{"num_hidden_layers": 12, "hidden_size": 192, "num_attention_heads": 6, "num_key_value_heads": 6, "head_dim": 64, "intermediate_size": 768, "vocab_size": 776, "hidden_act": "gelu", "norm": "layernorm", "norm_place": "pre", "norm_eps": 1e-06, "positions": "rope", "rope_theta": 10000.0, "rope_fraction": 0.25, "qk_norm": false, "attn_scale": 0.125, "bias": "all", "tie_word_embeddings": false, "parallel_block": false, "init": "normal", "init_std_qkv": 0.0319, "init_std_o": 0.0046, "init_std_up": 0.0319, "init_std_down": 0.00325, "init_out_by_depth": true, "optimizer": "muon_variant", "learning_rate": 0.00496, "lr_mult_o": 3.0, "beta1": 0.95, "lr_head": 0.00319, "max_grad_norm": 1.0, "warmup_steps": 200, "schedule": "cos", "final_lr_fraction": 0.0, "batch_tokens": [8192, 16384, 24576], "max_seq_len": 384, "doc_mask": true, "z_loss": 0.0001, "train_tokens": 228300000, "max_steps": 15143, "dataset": "wikipedia_en"}
MLP neurons of a small language model. Each row is named by its layer, matrix (up: input weights) and neuron, and shows model dimensions 16-111. Each number is 128 + 32 x the weight over its row's rms, rounded and kept within 0 to 255.
After each neuron's rows, "fires on" lists the tokens most often at its 100 highest values on Wikipedia text that the model never trained on.

L8.up751 [113 101 147 176  72 227 183  99 137 116 101 152 156 160 145 120  91 173 183 115 137 151  57 127 125 126 131 140 200  94 141  63 107 106 161 140 152 112 154 173 185 148 177 115 129 138 157  91 156 126  51 124 131 134 141 148  43 199 108 132  97 131 139 131 110 111 158 135 157 126 141 133 124 128  87 131 134  91 108  96 183 102  71 146 157 133 124 161 105 125 111 180 102 148 122 148]
fires on: "o", "b", "r", " ", "e", "-"

L6.up171 [181 105 126  66 149 170 147 106 100 155  88  99 106 104 150  66  85 117  99  87 120 174 153 144 143 138  91 122 157 149 171 132  87 128 139  70 129 116 143  95 128 128 156 125 127 125 130 163  64 138 177 161 129 122  81 149  95 127 142 113  96 119  65 123 173 101 110 143  98  97 104 100 168 110 165 156  88 122  82 160 127 103  98 103 140 164 200 162 175 137 149 151 158 147 198  98]
fires on: "i", "n", " ", "p", "e", "b"

L3.up151 [128 119 175 140 138 125 121 189 164 135  61 116 125 190 116 124 137 151 142 177 121  70 163  94  77  96 134  90 111 115 113 109 132 114 110 107  82 145 124 119 106  84 175  70 122 103 164 181 148 135 111 119 132 127 158 116 133  92  93 156 133 151 102 117  86 152 126  94 225 106  84  91 139 185 137 104 108 106 148  64 189 195 153 120 109 126  74 133  74 131  83 131 133 118 135 133]
fires on: "d", "h", "t", "e"

L4.up677 [106 112 138 158 180 128 171  77 129 184 135 168 119  67 171 107 112  94 171 110 119 115 123  87 103 160 128 189 125 101 179 133 156 138 113 133 131 153  97  89 109  81 110 121 138 105 168 155 131 161 132  96  57 139 156 124 178 149 127 190 120  81 123 147  63 141 171  43 173 118 135 110 154 144  90 139 125  45  74 162 134 143  88  98 157 112 160 120 116 158 154 137 173 114 106 127]
fires on: "c", "a", "r", "i", "o", "s"

L3.up291 [138  95 117 178 120 120 126  84 137  81  94 128 157 147 149 167  67 131 175  76 142 124 157 112  94 114  99 148 188  85 118 116 125 148 143 108 144 157 133 132 213 120 167 109  60  99 168 162   4 116 141 171 164 119 105 152 111 111 102 129  90 143 198 133 113 162 153 104 143 111 119 129 167 118 140  57 120 186  97 159 106 127 149 111 101 108 102 135 107 105 153 128 131 159 167 119]
fires on: "r", "e", "'", "o", " "

L3.up621 [161 199 167 135  91 152 142 192  82 115 160  85 112 148 197 166 136 158 176  95 114  99  54 127  76 155 126 125 133  92 216  70 131 153  87 206  81 133 130 118  88 144 119 162 169 210 131 136  93 125 120 119 154 102 144 143  85 124 141 124 141  99 107 177 137 162 129  75 107 109 102 142  90 149 151 112 122 146 139 166 124 146 152  95 163 129  95 110 150  68 105  97 120  74 160  90]
fires on: "t", "o", "n", "y", "b"

L3.up479 [ 67 140 148 137 172 137 181 182 117  98 156 110  90 110 133 155 150 125 160  70 109 144 110  83 121 152 180 160 145 159  90 106 168 105 142  70  94 170 130  91 128  79 160 120 141  95 137 119 120  94  95 101 131 124 168 114 123 187 101 106 224 106 183 175 157 120 145 145 141  86 162 127 167 118 126 120 198  96  93 143 130  97 109  56 130 104 191 182 120 115  83 108 171 161 139 150]
fires on: "a", "o", "z", "y", "r", "n"

L8.up417 [128 177  98 158 128  86 114  97 185 135 144  87 136 147 113 173  75 136 147 145 145 151 126 141 120 121  79 159 189 145 184 172  96  86 164  88 101 119 158  80  89 123 119 154 174 120  87 111 146 118 192 165 113 149 123 127  87 117 151 151 151 145 121 129 132 172  64 119 152  96 125 145  79 126 120 193 165 130 117 165 165  86  84 113 108 147  87  68 110 137 124 152 153 151 157  81]
fires on: "a", "l", "n", "e", "u", "c"

L6.up88 [109 145 157 140 130 161 181 116 158 166 166 156 133 118 122 139 121  78 129  71 115 127 120 157 115  58 122 162 109 152 171 135 168 104 143  96 100 121 100 106 128  99 132 126 193 114  99  62  70 158 104 151  32 175  91 104 132 119 151 163 180 122 147 166  81 193 130 119  94 123 148 147 126  82 115 153 171 106 108 101 140 124  69 122 153 112  81 154 119 134 134 241 134 120 154 105]
fires on: "a", "o", "c", "e", "m"

L6.up352 [ 80 129 151  98 132 116 153 103 162 161 145 174 129 101 145  96 102 120 161 151 130 140 120 135  93 102 130 102 135  60 120 197  99 140 135 161 100  54 149 117  83 214  80 152 149 107 176 124 120 127 135 182 146 188 106 163  94 121 134 153 190 177 169 150 123 163 140 114 152 149  71 133 165 103 154 140 135 114 102 132 153 135 176 131 114 121  37  42  82 160 136 108 138 169  83  98]
fires on: "e", "u", "i", "c"

L3.up130 [164 178 117 138 136 165 178 123  89 119 178  85 145 137 192 156 111 128 162 110 101  72  90 168 138 147 151  58 127 108 128 131  87 110 163 119  96 175 127 167 139  91  80 127 122 128 136 127 114 127 139 102 116 122 141 107  97  72 153 127  80 137  99 182 180 179 137 138 117  80  61 145 166 146 157 133  87 146 125 186  95 133 133 133 115  90 125 154 167 110 101 127 182 150 110 186]
fires on: "y", "Y"

L4.up580 [119 159 134 161 159  69 135  85 114 127 124 124 103  75  98 109  66 167  83 130 179 126 182 115 106 102 157  91 120 169 113 113 107 152 108 118 112  99 108 148 150 129 173 161 148 194 122  66 145 106 135 145 128 194 110  71  65  80 121 171  85 136  83  91 158 100  81 132 176 100 196 120 164 113 137 144 214 115 113 131 150 146 132 106 147 128 163 142  94 134  81  93 159 109  92  61]
fires on: "l", "a", "r", "s"

L6.up586 [147 152 194 158  92 223 157 117 121  92 140 116 142 105 128 125 151 149 114  53 181 154  94 156 103 115 114 155 149  97 173  87  97 138 137 145  91 141 121 159 127 104 142 131 150 144 160 146  65 105 108 129 157 123 126 191 131 166  86 109  92  98 105  90  79 111 101 137 122  99 135 127 130 120 127 130 166 104  84 133  75 184 173  84  99  71  99 146  94 135 210 120 110 187 140 139]
fires on: "e", "r", "y", "a"

L2.up29 [152 150 169 136  91 118 115  90 105 127 167 185 137 128 154 146 113 138 112 120 135 187 156 137 152 158 141  64 170 128 180 105 159 100 167 126 118 157 121 107 113 138 104  79 113 146 112 124 148  49 144 130 162  77 116  81 119 181 146 160 177 104 160 122  97 105  47  94 133 173  87 167  88 169 124  68 127 140 137 148 181 130 131 163  45 139 168  99 110 125 148 107  90 119  90 105]
fires on: "\n"

L3.up199 [143 137  83  99 116 139 126 165 118 130 105 157 166 119 138 147 119 179 113 134 112 139 183  84 170  76 169 133 124 126 133 151 126 121  87 175  59 144 118 110 114 149  67  83 188 155 174 174  48 114  96 170 146 107 129 151 112 152 140 101 114 124 142 178  44 156 101 116 142 141 100 154 118  90  81  65 134 149  92 169 145 194 157 182  87 108 106 143 138  52 102 113 126 112 146 145]
fires on: "e", "l", "o"

L8.up416 [137 168 174 150 118 125  88 106 152 182  92 119 148 123  48 132 120 153  97 138  98 122 132 144 123 149 171 124 147 105 137 123 137 145 118 117 120 130 129  14 135 132 170 126  52 135 111 107  86 135 133 159 169 102 202 106 137 100 112 114 167 125 177 168 102 133 122 146 141 142  73 155 189 137 144  84  95  98  73  55 142 160  84 161 125 137 182 135 167 152 122 139 101 147 148 138]
fires on: "g", "d", "e"

L6.up636 [105 129  90 142 103  50  63 114 181 137  88 142 144 136  47 131 180 140 135  47  87 137 105  81 108 174 132  79  90 147  67 133 114 122 158 112 124 125 127  54 110 139 175 112 127 135 163 167 134 128 174 167 146 120 155 160 138 117 140 162  22 111 144 143 118 105 104 147 114 165 105 173 177 108 110 113 125  87 122 159  76 117 160 179 128 131  81 130 202 138 201 148 184 136 108 107]
fires on: "m", "w", "b", "t"

L4.up720 [153  78  95 104 154  74 134 136 144 115  98 120 122  64 114 146 119 157 139 109 109 158 141 159  82 168 122 137 121 113  90 187 159  99 149  69 169 142 102 155 137 166 139 150 130 134 114 155 159  92  39 173 132 151  84 110 216 126 152 148  93 136 176  89  91 139 149 130 130 136 103 144 129  54  91 146 143 123 136  61 103 126 143  76 113 160 167 136 128 119 138 157 171 121 114 107]
fires on: "j", "m", "i", "l", "f"

L4.up618 [ 52 137 217  94 124 122 163 131 112 130 147 150 114 111 153 161 115 196 143 107  84 175  55 151 133 137 116  74 116 137 114 110 141 149 144 171 109 135 150  88 145  60 137 119  90 141 114 103 185 125 215  87 146 109 131  85 110 169 167 151 114  94 138 146 139 126 125  79 143 112  57 126 151 170  91 110 100 129 126 143 169 133 137 134 117 129 106 121 103 122 136 138 110 135 112 156]
fires on: "\n"

L4.up251 [116 101 186 144 148 121 140 126 112 145 136 157 206 115  62  94  87 130  76 168 125 112 119 110 154 131 157 116 141 159 192 179  76 174 174 152 126 132 124  79  46 173 119 126 143  68 149  96 121 118 118 149 129 148 138 151  80 138  41  90 103 115 164 108 115 168 122 134 108 186 119 110 178 107  89  90 121 133 158 163 117  85 114 152 131 154 159 135 168  99  89 121 136 126 155  60]
fires on: "a", "r", "i", "u", "n", "l"

L2.up644 [170 104 108 151 211 158  84 129 124 127 110 126 141 111  92 112 180 225  91 105 101 146 169 110  84 163 116  94  79 133 127 155 161 108 138 153 176 173 121 105 157 149  95 141 154 134  61 182 117 174  95 163  97 163 102 138 156 108 100 133 148 111 159 162 167 187 156 110 125 147 120  42 164 112  74 139 141  89 124 122  92  93  91 160 139 146 186  59 131  81 131 158 172  65  82 108]
fires on: "j"

L2.up113 [139 186  72  92 151 153  94 133  97  77  74  88 139 141  76 181 108 134 124  93  94 156 137 145  88 129 106 159 130 125  98 115  97 124 177  85  75 131 123 172 128 127 125 152 148 145 147 133 169  43 144  48 127 126 112 181 108 145 113 140 111 105 123 150 129 132 144 184 169 148 108 126 129 142 147  97 147  71 165 105 146  83 139 150 171 107 144 111 157 114  88 169 104  80 198 113]
fires on: "l", "o", "n"

L2.up759 [163 152 115 113 117  89 148  95 133 109 216 116  91  87 123 119  67 114 125 113 136 156 152 145 131 123 167 104 152 121 126  91 134 136 156 102 109 171 124 119 160 135 169  89 140 130 101  86 104 126 165 113 139 130 144 109 108  91 147 147 167 114  94 128 149 146 122 134  65 126 104 116 177 129 111 112 118 121 137 224  76 142 125  83 163 133 158 183 155 103 160 142 142 119 170 158]
fires on: "Y", "°", "″"

L3.up265 [143 113 175 107 167 150  56  85 169 137 122 124 103 141  87 108 162 136 162 114 138  96 155 218  58 191 153  78  95 131 217 160 155 204 170 145 111 126 167 135  77 174 116  81 168  90 132 140  85 101 125 136 121  73 201 171 115 106  46 103 128 172 150 144  94 102  80 159 168 113 103  80 152 169 153 124 121 112 166 100 118  46 157 143 136 162 131 112 122 120 118 106 143 139 126 124]
fires on: "e", "t", "a"

L6.up504 [141 110 110  53 122 196 128 114  93 180 159  94  92 128 145  92  72 102 138 131 116 106 160 102 161 170 102 114 131 113 145 158 121 104 153  72 135 104  97 146 147 102 146 118 169 144 120 111  91 192 146 112  74 194 137 149 121 167 186 129 105 166 161 117 116 101 164 154  79 117 147 129 108  76 167 151 100 157 170 157 144  80 107  49 136 100 139 141 134 200 141 132 143  62 133 155]
fires on: "0", "m", "f", "e", "b", "2"

L4.up419 [137 142 153  89  94  24 111 188 143 125 122 125  95 178 112 119 127 158  91 147 115  81 143  55 111 147 101 118 114  65 181 150 133 171  74 147 155  96 169 149 164 112 132 125 200 107  90 129 188  97  62 103 174 140 128 111 105  88 113 155 108 155 111 150 129 111  71 123 161 133 127 193 193 124 120 111 154 120 109  88 185 133 129 150 140  55 199 148  73 156 169 159 126 120  83  58]
fires on: "c", "i", "l", "n", "r"

L8.up234 [ 68 152 192 105 180  98  78 106 111 147  87 107 129 198  96  73 170  67 113 117 136 122 109 108  90  99  99 178 154 125 164 167 156 136 135 123  86  81 131 158 130 156 164 103 166 135 128 121 172 118  57 161 139 147 140 104  93  73 146 113 113 161 131 160 130  95 132 165  90 131 120 132 150 117 106 158 140 150  90 142 120 142 154 156 121  97  83 144  92 118  95 132 212 167 100 120]
fires on: "e", "n", "l", "a"

L4.up359 [140 126  78  92 164 119 176 135 125 139 108 145  32 129 119 147 126 141 155  64 121 150 166 155 144 145 109 161  59 138 128 153 157 109 178 120 111 103  96 121 211 144 115 121 107 120 120 110 108  78 188 137  54 160 102 119 133  86 139 123 118 127 127 127 145 166 107 130  97 183 129 208 112 145 173 173  75 114 140 105 153 168  73 131 167 149 136 143  88 168 120 183 181 108 227 123]
fires on: "u", "e", "o", "i", "l"

L4.up229 [ 95 145  78 123 172 135 145  98 106 149 118 101  95 145 160 122 119 117 183 142 108 144 162  88  83 146 142 163 128 132  90  69 182  93 157  83 130 101  59 148 161  96 105 120 131 163 110 143 103 146 123 154 159 116 176 123 105  90  71 107 130 110  70 189 117 157 157  97 107 143 166 158 114 102 194 180 126 105  68 107 108 123 126 119 148 101 120 127 142 169  85 112 133 147 189 140]
fires on: ".", "e", "t", "'", "n", "i"

L4.up352 [ 66  95 137 156  99 120 120 108  87  82 165 163 114 130 118 129 148 129 144  59 220 189 144  64 137 127 127 155 143 137 126 219  62  97 113 102 126  85  78 192  97 107 141 173  94 113 180 167  91 136 116 129  63 109 105 177 125 176 134 156 170 112 138 128 167  91 129 168 114 115  87 114 151 118 142 127 159 117  84 196 113 142 171 122 145 157 109 137 117 110 210  86 121 115 169 177]
fires on: "c", "r", "e"

L2.up617 [169  93 125 154 128 149 137 112 127 145 132 106 114 143 135 185 123 178 150 114 152 139 168  96  85 124 126 141 114  84  77 119 114  93 141 136 113 183  64 145 135  94 130 132  91 152  96  88 128 107 108 149 122 137 148 111 150 198 125 106 104 110 121 147 139 161 171 115 112 176 139  57 122 117 131 134 184 165 135 112 194  88 141 100 177 161 181 101 167  76 129 112 142  85 107 126]
fires on: "z", "j", "ș", "č", "ț"

L2.up488 [118 182 101 132  99 110 136 105 130  84 107 163 150 116 132  92 169  67 114 147 128  87  80 101 128 144  92 122 128 173 130 141 110 114 147 159 179 109 196  92  99 145 194 198 187 154 117  99 122 156 114 147 147 176 161 115 110  80 167  98 117 108 107 104  85 145 150 136 131 111 121 144 109 179 176 133 113 153 159 114  89 141 119 164 163 112 164 134 132 139 101 120 159 195 125  98]
fires on: "=", "r", "Z", "→", "2", "\n"

L8.up737 [195 150 139 125 130 165  87 138 160 140  89  84 113 145 140 130 122 114  44 111 136 106 120 148 105 155 138 101 134 140  33 147 159 118  70 116 166 151 147 165 131 163 177 127 125 113 108 123 130 111 125 163 112 170 136  82 110  96 126 163 106 148 111 129 119 125 152 134 144 117 108 154 255 112  70 137 157  80  80 111 187 142 139 131 230 116 152 100  96 137 123  89 108 113 126  88]
fires on: "d", "e", "s", "i", "l"

L3.up180 [139 148 106  59  66  79 104 122 145 152  91 112 169 125 109 103 122 117  91 121 107 130 169 142 143 145 131 165  93 146 140 156 173 130  92 144 122 139 124  80  18 155 108  85 121 160 106 140  96 158  72 131 140 132 143 138  93 100 152 124 211 148 154 160 159 169 145 165 103 121 129 160 175 127  58  95  98 135  92 166 162 137  68 132  96 133 121 163  96 142 140 112 141 152  61 167]
fires on: "l", "u", "e", "k", "t"

L3.up504 [141  98 117  83 132 105 151 152 100 156 156 124 141 106 118 150 176 136 139 108  72  99 168  96 126 139 169 141 147 138 120 148  84 102 127 137  42 167 111 153 112 144 180  57 131  94 205  62 139 121  96 109 154  41 121  92 111  75 108 180 146  76 151 110 124 159  65 113 129 113 142 108 129 170 100  96 125 160 125 143 117 195 111 159  98 118 164 119 163 122 116 102 133  94 121 135]
fires on: "n", "e", "h", "t"

L4.up502 [101 129 165 183 167 167 179 161 209  83 146 147 131 125 128 126 130 148 111  98 118 114 158 157  32 120  92 126 172 192 122 104  50  95 108  58  49 103 158  94 196 114 199 146 166 114 142 140  58 158 161  65 146 133 133 203 114 153 127 139 139  99 202  98 178 111  81  97 130  79 136 151 141 110  89 143 160 114 182 103 122 122 147  94  84  91 138 122 145 143 116 142 143 109 114 116]
fires on: "r", ".", "o"

L8.up388 [129 133 172  63 111 172  83 153  95 124 122 129 152 133  35 131 166 159 148 106 119 148 145 124 142 123 143  93 148 159 163 126 120 132 116 157 142 158  63  46 157 107 172 165  78 145 152 171  66 117 150 147 149  75 148 121 142 140 136 105 107 179 107 146 152  74  54 120 185  97 136  90 192 125  88 124 120 104  59 124  96 149 137 139 169 126 133 117 137 141 164 146 131 127 159 125]
fires on: "e", "a", "n", "r"

L4.up216 [154 106 153 142 169 196 125  95 174 196 113 132 131 143 122  67 186 204 142  86 148 107  85 122 126 118 146  87 150 119 142  95 155 147 153 122 144 116 136 122  98 163 156 122 134  92 137 114 122 147 130 103 189 117 149 191 135 131 118 120 125  96 146 125  83 125 131 149 132 179 172 120 117  81 112 126 183 166 165 121 161  81 116 139 135 138 114  92 172 141 193 111 109 107  95 125]
fires on: "o", ":", ".", "h", "e", "z"

L4.up704 [115 188 100 165 181 150 151 106 128 112 132 160 121 100  92 135 143 173 135 164 133 154 150 134 144 126 167 182  97 148 170 118 105 111 132  98 106 155  87 113 130 194 153  98 120  92 164 116 153 145 122 155 173 167 206 173 135 128 153  81 128 130 183 217  53 128 101  91 100 131 132  86 146  99 129  78 116 149 130 162 111 132 137 163  97 124 151 127 137 143 154 116  94 120 126  73]
fires on: "e", "t", "l", "a", "n", "r"

L6.up210 [116  82 153 103 120 154 154 164 122 141  89 129 139 131 121 170 146 154 144 110  90 123 120 127 150 125  88 129 151 120  97 103  87 170  90  54  72 168 125 116 160 126  69 137 155 116 162 127  81 124  78 100 152 166 127 126  71  82 111  58 162 144 151 169 123 180 112 100 113 136 140 150 146 137 114 146 125 114  94 138  99 141 174 174 121 175 148 128 133 128 140 178 127 126 143 122]
fires on: "g", "r", "o", "i"

L8.up324 [144  96  93  74 183 140 147 103 108 124 146 158  31  90 175 164  96 134 181  91 155 169 151 172  79 211 103 122 155 165 117 164 126 131 133  80 149 103 140 122 149  91 166 155 176 126 131 114 144  85 124 107 141  88 105 132 115 113 148 117 120  89  72 135  83 138 130 102 113 153 132  75 155 141 150  73  43 129  76 193 177 113  73 105 121 149 189 214 128 159 143 133 116 109 127 136]
fires on: "t", "n", "i", "c", "o", "k"

L4.up78 [146 111 119  92 121 140 147 159 140 143  73 185 112  95 121 175 149 131 157 109 144 185  90 146 159 192 131  22 125 131 167 134 145  88 152 147 125 109 174 130 122 135 116  81 103 110 104 153 130  92 180  47 130 155 155 128 130 118 112 184  44 106 147 149  86 140 105 125 187 133 126 143 144 142 178  92 144 140 114 113 232 109 109 176 136 140 132 132  95 155 134 116 125 126 115 121]
fires on: "\n"

L4.up156 [ 98 164 132 117 126 119  94 135  93 138 147 139 118 187 125 137 119 115 137 111 107 184  69  87 118  89 150 131 182 108 112 104 152 169 147 156 146 109 131 194 194 126 181 154 116  96 113 124 120 156  79 111 102 117 121 144 142 171 138 108 211 117 101 155 170 143 106 114 153  93  83 100 220 135  74 141 135 129  64 129 130 133 143  94 111 127 116 111 126  93 109 175 125 139 163 111]
fires on: "a", "n", "r"

L6.up114 [ 80 146  26  86 147 124  99 135 132  80 159 153 119 131 184 119  84 113  91 138  83 120 126 150 183 139  89  93 129 107 132 145 107  84 127 125 131 139 104  93 143 123 104  98 171 114 137 153  86 143 131 148 153 156 116 157 130 106  97 157 113  87  79 135 125  90  75 116  89  73 105 172 102  77  85 162  78 147 120 126 168  89 101 152 139 143 156 169 203 215 152 137 151 136 109 118]
fires on: "m", "e", "o", "a", "i"

L4.up672 [160 131 142 157 110 111 150 155  88 126 114  81 137 166 147 173 175 136 170  45 164 169 160 147 144 184 108 128 161 122 117 130 133 192 129 167 126 113  89 158 119 121  86 127 133 101 118 150  78 143 168 178 165  88 123 154 137 166 137  72 154 103 121 104 127 113  52 100 144 106  53 141  52 193 101  77 153 165 106  91 126 148 105 111 107  78  85 118 150 131 121  96 128 112 119 126]
fires on: "t", "l", "y", "n", "e"

L8.up578 [126 106 115 154 147 129 142 184  90 118 140 143 112  97 133 136 102 150 162 132 152 142 109 139 183  81 137 116 155 135  83 142  65  60 131 146  89 139 132  73 166 121 209 141 163  82 164 146 143 147 113 152 162 105 134 180 173 161 150  87 155  75  77 113 169 115 113 118 154 115 207 124 182  92 109 108 142 106  85 115  95 137 155  96 118 104 150 113 177 161 135 147 142 171  97 131]
fires on: "o", "t", "e", "y"

L6.up113 [130  87 184 203 134 105 165 168 166  83 134  99  83 157 134 117 116 171 183  73 127 179 134  99 144 182  98 164 139  60 136 139 142 162 165 141 116 149 115 133 131 142 147 130 107 138 154 104 121 172 140  82 111 135 137  97 135 150  88 157 176  67 162 103 104 127  88 156  95 108 101 133 183 130 120 199  86 126 143 134 111  94 186 109 170 108 162 132 140 156 134 131 123 144  96 141]
fires on: "e", "a", "n", "i", "t", "u"

L2.up187 [130 165 171 116 144 138 130 193 165  64 129  97 115 108  99 101 179 188 182 134 108 154 147 148 111  88 129 125 150  91 177 137 137  81 166 105 104 143  85 145 123 112 151  99 134 129 167 120 133 127 173 101 113  79 144 111 109 132 155 124 136 161 124 114  98 129  51 134 153  87  47 145 175 138  84 136  89 151 181 132 154 155  96  81  82 130 122  99 135 110 169 147 151 112 117 127]
fires on: "e"

L4.up640 [136  97 138 138 169 111 144 139 148 131 112 170 107 104 140 127 125 124 100 101  91 135 101  81  48  90  83 126 126 145 140 141 107 166 182 101 102 129 102  94 141 121  93 199 139 129  92 118  46 110 119 164 141 100 151 120  90 148  70 117 131 181 169 164  72 187 136 161 129 123 104 170 145 118 186  87 183 108 147 122 203 173 124 133  54 114  59 144  23 159 108 162 126 153  99 139]
fires on: "u", "a", ".", "S", "l", "e"

L6.up191 [145 207 121 130 110 135 222  93 125 142 111 159  74 122 112 150 127 178 117 141 161 131 121  90 179 108  96 121  89 108 121  94 157 105 136 147  96 131 144  93 128 117 185 127 161 125  14 157 131  93 122 148 139 164 102 196 127 112 133 124  75 209 101 112 139 154 158  67 194 165 116 170 117  91 114 169 124  86 107 113 149 154 119 136 125  69 144 119  65 123 141 134 108 106  97 128]
fires on: "c", "l"

L2.up26 [154 109 123 105 139 113  91 137 159 113  99 177 142 131 169 126 117  89 125 175 146 114  96 150  85 156 159  66 114 150 171 182 147 141 124 141 138 127 187  66 142 107 158 146 125  85 154  52 125 119 146 171 101 142 158 134 184 126 137 120  89 146 112 112  92 119 104 157 131 116 159 117 131 106  66  81 148 161  99 160 127 156  79  96 130 124 173 166 115 109  97 129 166 154  57 107]
fires on: "\n", "t", "→", " ", "l"

L8.up562 [113  95 105 166 140  36 128 147 158 157 119  97 116 159 106 149 153 174 139 138 148 193 171  66 143 166 213  82 138 129  61 120 120 158 158 112 159 155  84 134 133 133 149 158  97 135 178 171 163 129 143 161 127 143  85  93 149 109 175  81  99  96  81  79  90 147  88 118 180 105 162 105 141 104 153  67 141 104 110 135 163 133 138  94 148 142 102 123 125 117 132 177 127 149 137  82]
fires on: "t", "w", "e", "T"

L2.up657 [140 140 158  64 167  72 142 127 142  47 100 121  69 154 161  86 109 115 120 169  86 105 118 130  71 159 112 161 127 185 156 128 130 119 184 171  77 110 167 180 133 174 155 186 174 122 135 111 101  70 118 122 142 111 147 104 124 151 122 139 104 162  94 170 174 122 148 124 106  84 115 107 102 242 164 151 115 129 142 150 140 112 143 142 133 101 175 131  85 108 108  69 156 122 141 132]
fires on: "\n", "="

L3.up640 [158 177 170 186 183 134 120 107 135 158  96 128 115 134 115 138 141 228 143 149  77 126  82 112 147 157 117 139 108 110 117  99  75 117 111 165 139 158 132 126 146 131 156 117  63  91 172 123 117 113 130 156 153 136 182 129 116  91 106  68 119 119 146 128 152 142 157 123 129  67 144  87 136  99 108 122 141 153  85 155 105  89 104 117 123 125  83 154 114 131  61 148  83  70 156  67]
fires on: "'", "/", "h", "r", "n"

L3.up7 [186 118 108 109 128 119 137  96  83 109 109 130 134 111 116  65 105 103 128 112  35 103 139 117 108 135 128  84 100 132 119 171  99 104 173 146  87 160 116 110 161 144  84 155 161 148  52 121  99  83 157 148  45 180  77 163 128 129 150 138  56  91 137 160 149 142 134 141  89 114 138 160 160 179 175 100 148 110 106 145 137 138 131 113 103 134  98 157 159 120  59 160 160 141 123 113]
fires on: "u", "y", "a", "l", "k", "j"

L4.up288 [165 138  99 126 154 149 197 132 157 181 165 125 108 134 174 137 111 122 151 127  92 132 142 105  70 179 142 121  84 140 126 129 122 117 123 157 140 143  70  72  77 129 120 117 143 137  87 118 122 141  86 131  98 165 115 144 120 103 173  63 143  84 125 138 214 102 108 101 181 135 170 132 108 198 110 133 178 160 127  77  82 113 129 179  83 142 133  38 185  49 152 124 139 112 106 110]
fires on: "n", "b", "t", "f", "i", "j"

L3.up296 [ 96 142 124 173 149 174 141  89 130 151 101 109 100 141 105 123  63 203 189 125 124 151  94 105 104 114  84 134 132 151  99  38 126 146 121 108 115  95 117 120 169 124 104  68 123 111 139 148 100 112 101  96 119 148  90 158  96 128 140  99 168 104 120 138 178 135 148 157 143 114 144 126 126  90  92 114 152  90  98 190 146  99 105  96 135 132 178 121 163 151  92 159  84 125 206 104]
fires on: "l", "n", "'", "r"

L8.up157 [180 139 147 141  99 130 120 164 113 131  84 162 139 143 140 179 134 160 128  61 145 111 114 112 129 128 103 125  79 115  98 179 124  68  91 126 123 129 161  61 104  86 119  90 150 145 153 139 139 132 116 147 198  81 161 104 124 166 116 140 127 136 128 202 122 184  93 104 157 174  96 143 123  75 105  93 130 129  95 117 105 141 109 147 115 138 111 165 177 134 113 164  92 161 138  70]
fires on: "i", "a", "o", "t"

L6.up599 [113 138 106 141 127 123  96 110 138  56 182 143 110 151 128 109 175 109 164 130 151 194 133 134 111 153 160  72  67 167 137 131  98 132  85  63 113 166 191  99 134 124 146 112 190 101 120 112 160 161 160 135 150  89 112 207  90 152 103 200 115 156 134 122 148 131  89 127 141  67 156 169 191 136 115 115  85  60 142 100 150  82  91  92 106 112 106 167 151 109 142 150 113 200 159 104]
fires on: "n", "o", "y", "a"